{"n_layer": 10, "vocab_size": 2048, "norm_eps": 1e-05, "attn_scale": 0.177, "tie_embeddings": true, "optimizer": "muon", "beta1": 0.95, "final_lr_fraction": 0.05, "steps": 8770}
MLP neurons of a small language model. Each row is named by its layer, matrix (up: input weights; down: output weights) and neuron, and shows model dimensions 0-159. Each number is 128 + 24 x the weight over its row's rms, rounded and kept within 0 to 255. Numbers have three digits each.
After each neuron's rows, "fires on" lists the tokens most often at its 100 highest values on Wikipedia text that the model never trained on. A number after a token or word is its count.

L4.up558:154148105091113148156115083098123103086104121125152154145178143117129148119076122161127087135113146145166142129113127104113134102147119171148135166111150163130137133122117122123096110122124126108112166155151111112128132126140150154151145096110121131168164137122140171143142135137100138092160179128105087173141133096149135152125153135110136133129113164098094166148130120129115102074089087127066113158104105151096125146124160120147124123129114114145122103090088109125113161191107134
L4.down558:164108119141059171161110118139151152130187143140137125107154120154118128124149083121146178164163146112102136148147126103114130096124137124090122087077116094152096129182112090092129138172125112180134115097139091124161103151101113109136090167111138125139117111108128081127128124124134164157117149136135160140129100147106125138098113120094139085102134125130144128135144097150171140131150106175127110114137140145176145152118128112134085161106127120148112084144116126148115139104134138
fires on: "s" 23, "ring" 17, "ing" 12, "w" 10, "y" 6, "r" 5

L2.up388:192175155116145110127134083151171119088152160125144114139116138126091137122136104105142150113132118098093127103127143112087159121115116138113096132114152094125104137133168163133156137132165128127116107156143146158108118101109166160119086105154148159131138107100112099129115117121157152119106093148086121176171122154111146060134117132112103137110138152114124146101113140183106103105139119115116106102150133090163115094129152160133180155108110105148132117121170117149138121077122153
L2.down388:144109093184103131109137114110115155114168127159128181139100182123147146092157162111131103129134164107090120162105112150134115102131129153131154155120114142123121121123112089150120127130125119140133109103113095129109135158097144149161107187152113099104142108166124154093105144096120111095066111070134148150114119165122156158132151109145164144140144141128185145163111134118140140155126135104128128112134084164081108153095118125111142154143154087162118114120127104102103117097136156
fires on: " as" 49, ";" 15, ":" 12

L4.up10:112179120176140108182158151149112140163120125134095150133109138129122151134102153141107097136122118139120090155103132137073096175137092150105149123109138124136139116112119113133159153149087106172158128100100109131137163121116162128120100158120113101140145140193114160086125113115107093117148096134143127136109111109145159166149155142098146150088138141102131112148119121091122086098149111149135114129137140157138166086142147174110094132090090124125090173107106127113097148151128101
L4.down10:129116144088146103086158061137140132117096152101149104113149119127115097158096146134104144093118168151153146112132121127185154102131116177205120081151104117123093176132116131122163118118137160081111143115161094136127141135138110139129110111134131086149135114100124101130133124128129090181126167141152095136172123117157115122136096139122090107130102113136193121137122132152078157124127106120123131133135100135143134077132125145111173105127128173128108131114118139137148114151137150
fires on: "hi" 31, " including" 10, "c" 9, "-" 8, "h" 8, " include" 6

L2.up25:168067157123148128121146144113157144118069109109097104123107152146135126175138130112117147147118179134150117151099100119123147094177100129105116136131170109133110131125126123161115122121099162111148122133137192124109117122116089109153139123136104134146112108121106143149133134135131158102133098108181125070088121166104143111134121097170146182144123136133137079143108092081116095112152094155156150128121170152115116138157150125161119143118137145140119111165090154107116100166124107
L2.down25:096145121149152131095137142144132134106106079125119107125099158088139146084122109107104149154121182136098115136095150139128114159145130115171168128113125101137139143087101115121154107134108165116113170163105139112124065133104155138088136096079129126127122079114115141141126152124179111119119137133173149144163163110118115129126137102152094149124139087128156147124092110138144074157117100144093157137138126132141116130143131153129112192101109161151153107095096135130150139181147148
fires on: " in" 16, "'" 15, " de" 12, " a" 9, " place" 8, " and" 7

L6.up112:124111138143125125108129117145106192154142122135147142117145152068132110132124141119136148085116153102113164132129167129103093087089088077194123142123124124121123165150142125136148108128071123100135085188114132125157129072164154115103069090129106147124115125124106124128122097134143119104125096126163129138136130129113097124143092131152127121157122133124139107156159120107107132144125154136166149140089120155172106151090147119147108153132089121149116146143188135130151156122168123
L6.down112:186108110091139141085084102160115073140130114085119151133105118141065159135125152132143144172110108121146144123132104130137133129151172147079074094124119114141146089116118129111104145120137097141169159113101154130123138152129104136142164133133115134139081090107093118100088138128131084096163094116140142175151141151146180158175128133149129100124126142145129141146117147117182118121123129169109125120143116145091131115147139144093133107135134101170131112147133134118136170116115155
fires on: "ed" 23, "ud" 8, "er" 8, "re" 7, "and" 7

L4.up28:113131125148141165096129142190095128088092075108152095170130114163159123136141128108089147125124108124145122148152138118113132113118113092120125138134113135163112124099130132131116118108115057121129145162125064128109134153138154119108166116164130152134112129139145171086155126179145149121124122107112113152157099156096098122147154154104130121107136121109147162114154155130155172117144108145071151132157148162125188091141104124114109103102122124140151148149138094094149147098119096
L4.down28:165110114144093151087099103129135120144187139131102110114163136127124134115149092146161081118121094133150123114144160091117118139115171167077127147163129088111174135131125159138126062135141145148114149127098141138098172131135148154111139111127093129112146128132096145117119131140126127153152136176124169098110143098148126124138107109131117106147099147160087149112142103132112132150134157079097166094098135143122098129157102090147114154123112136154160106188161086113128109143150127
fires on: "w" 18, " 100" 9, " Va" 9, "ive" 7, "en" 5, "ent" 5

L2.up233:119122124130180099083131120171110105129136126168129155091100104168104123106116134143122136128097113143144168120151168116116137135095113117116124156135149125118113128162110152110122152145085136140133126142128147096116146141102124130147120129118090142110134122141095111145145122159077144161080101116095177147163148175060146135118159142153121148090140161120155123112122103111165171096150128144148158156101129138110107110152159105120110123168110139140099122164090165091128117070085140
L2.down233:154174096122115161172116095090108118127124116106130109141157134096137147137159109118138114151164123105109108142174144129169124151127137123135143104168131127127121135146145114080116149141140116120120136125124098142133096108146146131103126146124143144105107166133148110090152120133153095121136117135139086119072165094149101132123101112109124143130092115175079108129155136160118107154110166114133106140144154110102171104138159210115158120116145140115112057104160126118072143180129123
fires on: " ma" 20, "ba" 11, " Ar" 9, " mi" 7, " /" 6

L2.up364:132105110154122174124154126112182098121126154126107132139129109158140140076130148099124128153120132107151089168099107100129136132191138130143125066141120134162205126143115123151107135097117140097151115115102145137102121083156174128110135129137151102140114149151160131139131086096148120131152130113118137131114159123091150133069139135094142099149118155116141121128141110129079147136082124137161168135127153135113077148097139174122141143154145133107139100148075145113144143083127115
L2.down364:146109138136138095094146178116140170125180102119133097135139144123107095193106145155156126091112092141152127137121170158136148113111117121138152109091120078134104135140118093101101151099146122078135131129133133160136146101102115126131111072114089129114146151159153097166079129128130097151130132149125160145142102104131110148128113112152121137122134107152111157124136103191150109091177111169118137122077127098141096101120095130157093113136143146128168127152131142113139169110144148
fires on: " support" 19, " own" 16, " gene" 11, " allow" 7, "port" 5, "rate" 5

L2.up358:174130089128135123127089133129135126147118128147134137155119090170081136144147098120154191136106168095113135100139135111143097119135144108097099106093146126150126154116085153085155117087118112116153099120131158126132148133088152119186074125139113141158121121119105088119096125156167146109130133102136113135093074111098126109147127119183134178133097144118132098156108137119125164153119123134132113192143116123148164128153173145169163143140123127156139138114118119126121158103139100
L2.down358:083164129137113102113135105117189123139120173113140122099114162099143177118107166139146106119140122129173140141128160133123194117115085124097146127160115110101135134127124132163111142133125160159058098167137157147147107100145136149074143128141130125100100137086105171081137115160150124123106094166095130123147171144170147130087149137098154112089146114157129130127154120129100129121134151120141106144116153132138119094088133140124121119135148146072156111125143109124128097144103126
fires on: " place" 27, " se" 15, " song" 8, " like" 7, " you" 5

L2.up493:124110111131133097092133139104102129114179165107127147139114100118151140096129157166124152128154144138176112082150133125110141119121104127130118126131082156169102140107116104101161109156113113098105095121098132103099155117141108156127128165121144144160126124119136143138145114138164101119127107151158136160155152135147120125088113178137143157106190120129080096160150107175108144185130132115092099168100133134080122095118122110144128118137112124066138144146115128147167141064127114
L2.down493:116137097163138113119151149084105119110119140136117124157084109146112135126144118123122142124126132110104162104162146097108118145137131101126112159156120132140144077146124118151150086153135125142109112142168076137099074142154116101098129122145144126149119119157139117144136141107112110142107133097146121180151138097110125088077112127134125148182146169162124158141120129151151131147173126132073094141150074138110094104115100118180109125175115141138173102175157093125130185136125111
fires on: " |" 73, "===" 4, " 1" 4, " 10" 4

L4.up414:139110134123136189081152099106110114131130108155163095107171096125162090122169130121153140140099135127163121132134119170179111140162118114133166087128159194132123105106100121097089133135091146143138095133129127111091149145096164108150148105126089139126122153123102123117135083128103145143183172155133142151089161172099152104145134126117159154100134131141148133134126144134126153102107092104102133136146160115155149143125137114108106122102114138123106167098113112096140113126079110
L4.down414:130161140141152115143138162131107138146119142095069123149086088133163152169081152140113129147148073112165172144108146136123187119123181162153131148117121166147141100147169103115116090088104120122156172151173111165083140121144153118113128144117114100149155136112151126154124115116137141097107132136112118137118075092096128130110119109150118133160136106106146125128089100126143157102080118097126133117099119115141130145117133133109108136144131115159155168137130075149078129119138131
fires on: "mp" 25, "cent" 18, "w" 11, "ent" 7, "x" 7, "ol" 6

L4.up370:118108143137120139065122121125111097128107098136094131109135130117134112109138172137128132144110098134184128157086133132126152068165095120099138108085139156104123151140096137150124125094148133145117136144129147138098180170093129113183127122127173091126110109132141131119178105125165141141133130103140116148099121133107144144148105128153134127136074107125136114129095119093129105147142139147159169130123139117161122141131133146159160105143112158042092118181158156156120089113114153
L4.down370:153104069119134106137168119150140153132108099121107127109122144145171122154089167151118171119141150118142137120175123083123142154104169110119118155145115122114134123127143122135099149094129119150097178150134149127143178136156137117127130116105102098119134147119108135146129110126118129095167130140102124107135133093132140143131117066143148127102172099139160125157079143142168160127134113136107117125138087156120136117100131169051113135119118054091172114130161100112101147117123155
fires on: " and" 61, " or" 10, "," 6, "'" 4, "ly" 4

L2.up503:134118123102097160093135108109156150125088187127111093137104139105113095101127103124114154157140160145151187152108068138144078123119119147126104130144134139120134139126105166087160111149165137088120123109094151162139150120123119095137099102140111167121135124121107104121152109101136122118133138113128145102080156148127195136151147137130108161093108126145097150155124173141086149075179116126120181156145127119102139156147140115124147120142140148140105107135094155127152101144113103
L2.down503:164155117106132161109164137128178192154127132180138099114153209133147109117151144118101156150101142154129149135074147119137120133137159112157144116133166119119117121146104202145115116113113095099091108097118109124094107111116126146111128110095124107122115205110092093120130120175103169109122151111137141128127095097100126127126102149110168116101115121108138136112158108171129167121130164110145133136128095102107121130137117111144125118092141126110112122091134154124118134118146112
fires on: "or" 21, " president" 18, "ctor" 18, " 19" 13, "ator" 12, "tor" 6

L2.up22:177141099118163122128112103133104129138131155148118121116132146110090155119148161099153164091139096139168079077142128128124121116128138125142129092114129128101113115124128119143143118139126080105084097110130119148082133083163183141116108124164135127153141117144079142131131125113124150133115094141137147140110110115099119095100123163165170131139192164165110119145087130140114107169124162114158114179112155104103110158138178105119136103110108148153166137115150088174125113106122123
L2.down22:123110133127130156140104130120111175159147145121086150142141156097166103110122182130172170095136116103142167100143145121107068124118133154148102140122157109121136165128138137159128168120123134096135123124150127112126130097095140136153103113121111119094118131106100106094100140106092158147126185098147092138114098117100115101060144183114166134134117152132147143141146129135108162196167087140109141122112110088119097116114127145171132129141099150130166141119123118127098102135146103
fires on: "\"" 76, ";" 18

L2.up560:116134186150116136138143083111140135141118105111106199106133086090106149135102120112136126141121129103101119126111125128116156166131089096168138120129151115126108105155131074084115122116115140147136122130148147127138125134099165132148139112122146138116140172114173135122132171066136156140182115126120141110137140116150145124102143161177140129154102095144160114134153109110122093182139117103111090151095093153163083094135161115159118106120111084155136151116155142111096157130136160
L2.down560:108143172154167150180129115131102121113092109149142139082116163101110138163140110117144125137108134124130111143120087135146160133127159094106137113126184113125126122140087170115167100144136127085155125108138113121122105159148145103132092116113106117152108137100126116123177099085094142167144053141090174140122142101097151156140151116131120145176162152099112140135144150105137117115181152105114162121158137117120100145129149080117115091087149139143132123117126145096152117126107144
fires on: " San" 13, " Grand" 10, " Louis" 10, " Sea" 9, " name" 8

L6.up243:108129141138157114126155174089102115120149153137099138143135147166108070110119138101123125120132113118144149161136156152141148114092113119141131092131133123091122100129103094133141127156133148095090091131169123171128143103105151177115106120183167131102100101116108119129124096099134142149153090091129107153141177149124108093175161133147107153117161133109148124139093115102102109117162182166150145141051107140170155139135105088143100129128105129143148114128121112115133122128141108
L6.down243:167133168143133129107085138152114143122119124067099149130135115138113108110151149183113112143088120153125124132124135117139127153136090127116094115105097123118149156121107169132149158095131132108121122131138186127107098150092130171160150126114095174186136164099095093118160158085094122114130093166115120139103141112092113159113163130106145118117136102148129133095138119136163186091150124112124126129100104159122121107130114154145077136157164103135141141140164119086145109167124113
fires on: "o" 22, "od" 11, "ing" 8, "en" 6, "te" 5, "ed" 5

L2.up606:133123133113132131129135138141131157100081118117117083115132146168133115125104169167140089136158129132113145165137165125124148081118127124112146110077130144119131103140092149129091147139144167102091181123131143051138133094116112101149111150138095115136116145129077162132133143156127152112116150124145120070089135157170168105172092100129127120118138115095123115150118115089145139135132140144190153135143123148102141122158144098153172116115107160142145094136123138162077101142120135
L2.down606:091130140117123157125134155112116127091094100113109116155127139165100147123123121124128087130191134172136095118117143137152092146110107131146127150138117133156118147083162128141139145115105119149110117121183120168163115149114114134160168124132112113138140139126101131139130142118166100096137127097124142124198090132122119177176119078147155134126144129119116142168095148107189144121118127152071136096100149123130106153126112151115105144095124144070116145099089117074123111109139163
fires on: " a" 21, " the" 16, " in" 9, " with" 7, " re" 4, " an" 4

L2.up415:126130114101168157097114105074147077144135125116128115115099136106148077095142099138137146136124165133115083131191133112121156140183155134115156154115137153122098120100108105120136140144108172088152126117118106151121167112142107180146122097182119139125137138132141109146119082113143113155167107146117112130134116134147109121119104100139141139148155142134063142123135137155121059140110113147158101132150149107127117064148115115118141132158116160112132123166137126161183108121131135
L2.down415:149133139083155137143128124129103124140142119156145106149117118152127147156174154126129155134127124136139167140139105129094080135174116158079088108131135128106131135139121120122110147172113086111131105144080104099099140097172113092120131133079112139136187101149081110099133160125141193103093147134111111131151149105160120125122089120116135150118141150106111111136138130146122141149151116139162168078124099097176155120151127134112117089118175108118156173112124115148130131114070139
fires on: " |" 80, " Total" 6

L6.up5:139150126116123115117119118144068151093160158154152117094121098142125135160126118090145109162129123125119120134121101091129138129096122090127144109136131161159111160081113118087152141123110140166112139135151127145073143132128109130112152113133173193130088136085099104127161113142147093126133084118090109113116157147102117144106069135117130124140121148121149117156135163108108127137126139109112108149174117155120171158151117096154085149132137114097144156175155083124129127189111162
L6.down5:144076109135116137159118173139099156193121095140131064129112111132115151120086125172128149087124115125138136130091156147102071124174121162143132105133110101144132100096116073136131105137124098142124124135172193117075099149116138101134129148155120162123125162147163135128127135142134113092122099167137124121120104133110111166132152126128150109105144136164141157091125140125123094120112129144111155145097096140150163138101134166098131120133141130103154169114160122124121138089172129
fires on: "t" 37, " p" 16, "r" 16, "et" 9

L4.up578:120143110144174138123135139158163127113097141106122105145145140118160169131120148115103117074091138102148106116153107142132146142097080116155142142141180145162104092168108111134134164120142140101115122121083098144114138155112141132136124105118103168143113121129083183162118108107144112116114111091142161158142132102101092127147131164126159164128115152131170091124148075092123121123133115145106146134132098153138114139149137139127130098197147147133154148126142062083133132135075121
L4.down578:125132114138089121125105133069086138126125147156118156137133084105082132094138127141179146109086153144112128136091138104137161162161158146111120108180141064131120160092161183118193121092123091124142148128120106158106099104121122128121140138132146133154162165157114103130133154143102147119179156186150147097123152135151126135146115088144146145136112116147110135147148111115121105130115122095157121105159121100140108077126134131133136083159140109098124120097142130151122124101126127
fires on: " R" 24, " Mc" 11, " Ra" 10, "hu" 7, " Hu" 5, "par" 5

L6.up134:147132130123119145140125129059103156101107163169102132109105120078153145120145121145106138166122116138147150145143105145170141099148162172151130099111111101167147109104143129097148111144124144115128184134119098133130135147128085119166105103092148137137163164124113180132137135147125127130131189127078144133127109094128097163116164162120169118097111162107099125098109133107142110109136133105132122163081164119117119117124158124104106106089121092111082133116121133151135136169085115
L6.down134:125117115170099122112109113116138111162142143136109135112133125146138102125114140149109130145115124049149144117137114178164118141122134092146148075138112136124106119167085116104143139096116135185101133143154130093144096113154082117099163132095175102147113136151148132133135060126150143090112113123143127156117115099171114122110125120104078135138139127127106138126148113127147169130152142067172117127162122143176152172156135116153098149153156101144150147106119160133109115124096107
fires on: "or" 36, "n" 11, "le" 7, "ring" 7, "s" 5

L4.up303:093137133137147089137106122131159119113125090149094151097076124104086137132118117123101124131143107125169133122105163102148146134122112107123119161140163157145100173136154086139134114101108117129115088140072158152169148133125151122155124140095135120142151109165086143154131105125145150092120161130174130117117155123115192120141110110121153141077118169152126153136118112118120112149109109138093124150140134128079097129129143111107136185136113128139133078134178086191144115106120157
L4.down303:150108117122127134151142122171114158122143126134105144143119105186123107079142135112147101099088114129082109102100112119140104141168141152130147152147138110128138135107142142115128108111126151100119168135134122120123070137135106123111148087154159143106106163111157109120073119122116126141156114173150092151132106107173122122116114143097095136193152068115170143124139134156132140124121146134138092121100143126172151151151110178131128104137147092150160122128141175112085174119118077
fires on: "s" 23, " and" 14, "." 13, " Am" 7, " Sch" 4

L2.up471:135111127136152158094121140121130096132113134146104151157104139119137151156141123186184130160109153137151110133145133133089101092092144137105135161117123060158145150140079143133145159156110097142140112137122161145128099134098150125141108142102065112089130130144116105131098140149146147128106117173156087132120103161126143131109121115114106157085128178119123118150068115138142148093094107157141132107117159139106091137133093186140102134136107158162116111128105129116177154112114102
L2.down471:125108117106134090125140113161121086138085127124144129106191112083138130127131118176139084137100126117161129145120100134167157165116078134173173117148129150150179097130108162160130122144119174120095117091105156154147098114138143112094149079118148106139118119121104158136156107139152076125081106088124120151122142108148134165124141135111115155142110159141135109129103164158120109104098191153147144114100101132124099109124108143138144102153125152116107105151109131139121102164122120
fires on: "ly" 50, "ally" 19, "ated" 7, "ity" 4, " also" 4, "-" 4

L4.up619:128120134167126124167140138132119137112123126124114131162115115152130081119109126097152124160122154150103165137149169082152163119141106137133095106112135150108122137130133135114127120106113132115104121180110142114089116097158132099139083116077112115165081140180147155117136104171116110109112120112125110054123106163132082144147097081148159153127089125115095160148115121062124144125138127141172138110136153129112112128152176125101136106140128144157126169150117118125106163171165112
L4.down619:152139135107055150094149114108089124138138087125103073137151123155137124124114097101110139093154144126141141147123096129135096151139177107159144158101120136129142139101124174155133113164103127113111163097135091120181076140088102110128138153117095100143154154138100156112144148099148108113113125144129122140158103121161136159115163064131085118139153157150170128151117118152134092133125147157120150131168151146127130109110136104117135144121144159157118089120118121174133101162144104
fires on: " and" 31, " in" 10, "m" 10, "." 8, " at" 7, "\n" 5

L4.up95:113132129122113097125123146158085113123149126106122118130147127083119144149099156168129173144147091121114126149136101095115139120133119085130079130132058132138164109124110107108121176093132121173102103128127116143150143097102130104131064093104127114110113117149129156133113139114131111135095125153158129132148132108149165043169129141117141137141092126080113093154124118139136137105156116161133128168095138180156160155140122137116102146113078158128138166123118159110126112143106158
L4.down95:096149122111149154129143135116144120119136134133139155127121145166107085158145090097142093150102135145108138129090120143157130132105154106166198121162161113083142137108141112111141137160130159054131129105142114107071145131172159110137158155143139140113143132160178109116145095124135134096160127099087111151114138108137070149105137117127154111092139158142097129142130136129118123130127141116096106136169122124092176084146130140144139136142139142137109090103122073078155133123102114
fires on: "w" 16, "c" 12, "ro" 8, "-" 8, "r" 6, "ur" 4

L4.up14:121145158162107098135161102109150111123106110131112096148110159139133115169125098132135129114090137113146132126094132133145117168129151130124087119105139131114111138126094114107119155141171091141116157132124172167125094156130153124123098105112111159178140120127106115157138141098113138113124136125157146120169080153093143169124097145119123157101101154158103126150077149110130145198076145095096098170104130166125130140125100093141128141113169171143118082157099150159115117125087121
L4.down14:150146110085138127155138152103134086104113157143147123115108111148152132098130135117148137178158120146149131082073156143103094100118106130092126109131120150169077141117140103106157116165164116139134134106155114146121101089144119096098114122136160111132098144147153084109127142163172135154124132110091133152095114095142135128132131195122137073172133095141105095093113177153133131166158091108152125136142124123132118095158162131096147132125119141157103143141127091111108140157157114
fires on: "f" 44, "s" 10, "ec" 8, "c" 7, "t" 7, " and" 5

L4.up542:148099126112146163136142088149088192120131114157102152098119154159170151138148072126099137099145137175103117120108124125108161122108124125114087138106142125088135175140142141114088131158151110155121144091154143133151102084122129147112097111156141099075146119116105143100140128121146146131090116094114087102116145147076124133147160133165126157121133159136159139153150133162112135158124104152158112137117120144129151132141076167149127103116169123103142084087119121099160163126122132
L4.down542:178138162109100097167130093166146147100135119180148114126121154098140132118104141109142132115122158135125133135132078077123125130195145117138129106095125079097099136129110132096080147087123156120127129144137132122128138144132116133150137154095153135155134136090129104151139135137099132170118125121099110095069145170079083135087122132154138141148160130087117175152169110125107173103157104121173099174128151128137136139139159120126148132134164111130140129111104128094138142119103114
fires on: "," 27, "hen" 14, ":" 10, " August" 7, " Mar" 5, " Christ" 5

L4.up8:078104114102127063110150152130137158136146157102155165144128108117133149117141143129119123176090149139129134139116113102127116132119116098131181121131098132100125142062177164140152105109166116142121119176107128125101175071128119153142104118137108135152111114080149138125162147150106147121152121121134121148108099137099119119160121111146148146135161150120172150152124133123128118103117142147142109162088105091107153065103135100081142160120126102171122126163149100129131121163132090
L4.down8:145106122107130110123128119102144148150122139129156137167153132119120090091135140135159128123138130123126156153133140105149130140100160152104135138159128143140116170151114092119095159126117129155131118081114159127139117109102115083107189146111104120145108116129130116130104130172090140134106092111106102107085162093148150166073128179100117102140186101155119104091120156126129157128131079121115167102153114156153071158167130168100130133138182093105157116121112152129122140104155116
fires on: "al" 11, "re" 11, "son" 8, "er" 8, "el" 7, "ent" 6

L2.up133:166097102127120131088128127160131158152169124120129150128109142117107141173146119135139129127136112178131121118107191063160123101156080102106121148134117131116124105139100117143112147155110114087108084119158101118113144147080108148092101150167110129121107094160136118123157134125146142133128129083077126135134149122163111095131161102147160126124138115127152096171128138097144149146125147161138150151121124148137131092148146091155148152147103123073101185139172160140137102092137132
L2.down133:113170130074143095140114106079145132124110113089140139104164111101142075133156141160113127154107143135151079152144088127116136112128164160140094128155128184115157141173128140129110135119134093162100153128094153122153130076106113125138123123143144134147123136144146123093132120118171125166154155144144118109089101122144124103114091158124133138133132135145104093081140115129143141139131100123132106153121123123121132122134117187113148123152162191128153076088130102127130139169091075
fires on: " with" 22, " like" 12, "us" 12, " |" 11, " include" 8, " contain" 6

L2.up238:089152133115128119137135133161120147108106153146167118160116131124139061171141120083123130116059127143149118107145116143124119119133135170144182127149085144165086151143111153164114105149085155098102164102117084078147149142143132149126127103089125108154148083157153119119093158112121168108139134152079124116138120121159153138166098118134099114100111126110164118126110177167106123136144104128101157108136139149134139088131152152130108123129144086105143131129165109133117126110147106
L2.down238:121141155138165114121163104093102110119102158171182140146098110101117118146112105120109138124059135140142172114157164116134166088136161144123119117120151121103081124106135162135140165095126154151128091157137152145125117141145136132111122121117114142149106090159160136090110125095117116153163159112095096138154168148107148140169105164137094140075146120118122131120127123149115121175094149116134160086152122124127095127131129103093126135153110087119121132154174077138109126089151114
fires on: "ite" 59, " number" 14, " also" 12, " by" 5

L2.up31:129075129155073115130105132143103126121163102122143173087075088089143157096127133137139143095151103157138168132163132141151115163128149076124089151093107093137153086139132135093096177118162112134131141141187125119146104131133131172109112100129119093102174135104121111151146101149146130132147127118117142109128150100156123105154159124131121140059146142150108125123084141138133106119152142165174132163121108135110128137151135133147127117140101117089110098161126140121156119109106141
L2.down31:070143124119144150164055113132128144158114162120163139119080113132132098146104177108088127113119132123138137132180125130142141189157117152127119114148090114148149082155113145165150146123147133137093149144126130130142118112172102118153139117129150089110155153124134137113120098106084092124150144117124143163099122154118125139108127108151151147111128184145148150073151133094106125110153126096128137135147118136128145107112105175111116162103138115088100072162130093118121151095102139
fires on: "ba" 41, "mer" 39, " Christ" 15

L2.up474:086098106134102126180143096132083127093116144168154118133122086092151133128134135147127159124133110139095130136110087126155143122116124180104115130133130178117164109100099124133191107119137101188111177065125168104106140152141131129114130141162109136170125120141117110174120129099124128124103093156148118124120117132131168115128082138134086147152140111158152117175106153087104141097115134155135151127133158141149108144135134111111142136111123151100126150165153113169107098098106144
L2.down474:098086151104113123111202127128118122115170115154140128110113119144124125134118143138166129128097178113174104096111168102153135129117118128155119134111111136136131155106112100159170099132143144130174167115133123123088124167105126141079116125157129127166139117132151128147118137134145114156115094152081130129088146150088137104147124146117168153177149127150087124114054105086125135129104155143093116101125140128099115132120123136170103132123148136161156094112099140083087111155127155
fires on: "t" 100

L6.up136:149150127150123135097130172161164134157127144114105132126123123113126058127141137138152132140139107155099111147142156132108174111130168136090122104110118123111118175135106131125144118152115130094133095101156097116143110152108133173146109120118151136098127163093162156110168146102147146110146093135139146189106174164097135158125126143136140138135097096101145110144146098114098094097111146152137121097065143092120122150130099101152133105076113189134131100140119127140148116094128083
L6.down136:137128122184149126133106127120117120161157103125163129094119140133127155164147142116113106156169100141141164093168119117077187175138153152127147109148090129104082121112138119159158109108102104101134159128143139110173105125155119083107151118129108158125070114136093099118110108170110132086107132126118111151130140176153144140148165119112132121135093095109125136108122134132129149129120148126097138127164150163099110180101131120122101098137150096134140114123070108107101124115115176
fires on: "ub" 18, "es" 14, "on" 11, "ing" 6, "en" 5

L2.up144:121163116099121111136138145125120141103140111157109127156132139095133139118125101104116155128087131176149115071142149116144142117138094145138131126139110042163151163128126131132142112131093144116135086136100120149096161096095133158126098175147174129127133133184111135081130113189169134108076096143101124137177115140112097151154139177104137155143131137151135103132105127135108129120156114106139161157107155124105124102141127121130130138098092079156135134158124104165141113130106154
L2.down144:176119139142124100121078103095140133125107088119137169129128188162116122080104156107151117123114122110137147086084135103091122118153089120144087161158133127146059139138143109134128137128149145095143152110097152139115131082157157117154109141112145091118109120168112138137090096079126169114138151064133138148123135118150125158114143136119099151131142133111121137109094129098114159136162101128150135122120133121121151152121136154156165140141199138113122155150136114118153179120143120
fires on: " by" 51, ";" 12, " S" 8

L2.up534:113134119113126147100142122075142138141131086094125151139117177103121122136098106159125090094143197134149130125196120099140144117146121137092160149101148159135140120115155090102133150149115129103115146163126133140140139085094159136122108127122147108091080152126147135139137146104139112128149124134119125125088113123097114087123186108116164109086122111101142119120135171092107108167160118116188152123148168124190144093116130144163140103156131130094122105156130118147132109134125104
L2.down534:193095126143148126133096114139127116128113124114151110141151075133119125096166123093082117107084174114158156119110100092109152111153118144120092123147122130157111128111121145152150119139156129081145149135157114132104133088152129111161113087143167127138108102126108145125123135160129183096095166117124140130145183121119149129140090181128175170081133137152127074113074124144150121119156111095129125096153130154117144131142129095141124168117134167108133138099122115156146123111126095
fires on: " |" 29, "," 22, ";" 6, " –" 5

L4.up26:125107145134124146161109141164141117120165172145126095115151076138084116091101109131088138133144105167173138166157096140122137113149122149116113093159123164171120153129134113119122123153131131098137184124159125121140126154116127139123121149101129101125109100144116172135081120161153115139144128132165071140109134120191162132104141134074117113051098096091107096155129116128082100110139149164141143158123116106132124136167107123145128144097121129114118125088156133131102139127117134
L4.down26:134127127095157104137140138129130131129076103116168151187137147129131151142103133139106139157141153151149127113131126128112136154105152122154180125141161086094104100138150156096131111090122093140116137088132141110156129143142146143108138136087090120122138133135080121104170169079122114128139165124158157080156142148114147137128148179120098151128170145111114117162076150065122096138093108124116146126112120121093105101119142119084144172144137094135138169132133123137107139148132073
fires on: " to" 18, "ite" 10, " by" 8, "com" 7, " list" 7, "%" 5

L4.up406:130130104135166113105120165149159117138118104130134167087124125102146100124129106121139147117133153124177115159097124116130134057144147083099101126099156111140117145144095157147113122146139080057124095122121119141146129106115130124147130165133121097112091139144158147167114113166133158144161149109091099103099157096144160142135160157130109122143122131086124152136127169145116102139152145114072157140133136159128101119154113143154139142133080114149159125130157142102107173069090138
L4.down406:124152120151140112155172133105135103139126177101121104139171123170098135103055107127130117156105098137130103126148109103140171141118153115118141063163151155078143191112137175098141179096131130168113149117113148151140116093138130163076132156109136092122133141099127105117102151147139162135125139120115092138123124107148141145100095143124115140161133087123130127106104158111152152154142147111128131103118120097109129142151124143142103125157156153124129108106136123158083109127078099
fires on: "us" 33, " well" 11, " type" 6, " addition" 5, "position" 5

L2.up47:126127156108140093151149120143146118118131149126120134099173132129172144155150101111133102108167139129166118100141084131148177112115148087121134153158103179092129069163122120157132090126099138110127130131145099121169148084140124149143178142152078116137155135122135133101075112103124061111107137112114150142149097140126147160132122153102112170111126160129117112165125139149133140148124106166089133139097103112105117146110109138131096141114168114086113148145129085165142147166126150
L2.down47:122104218140110106124138129137145146155149099142168124111142143115126169151131124087153110149169146137136149105128106111141158076118159102140108143135106154073139132138120127117096120149126171170123106100123105118187127109146126166090131137161117099148153094139141130134116118092117108115181159107083123117138165092110115106095109172100116171148131106148118117167127149127130118143121072128106127134130118088084144162115110131129130125105145136143106133161107082098150120126118145
fires on: " p" 43, "=" 16, " =" 13, " along" 8, " Peter" 5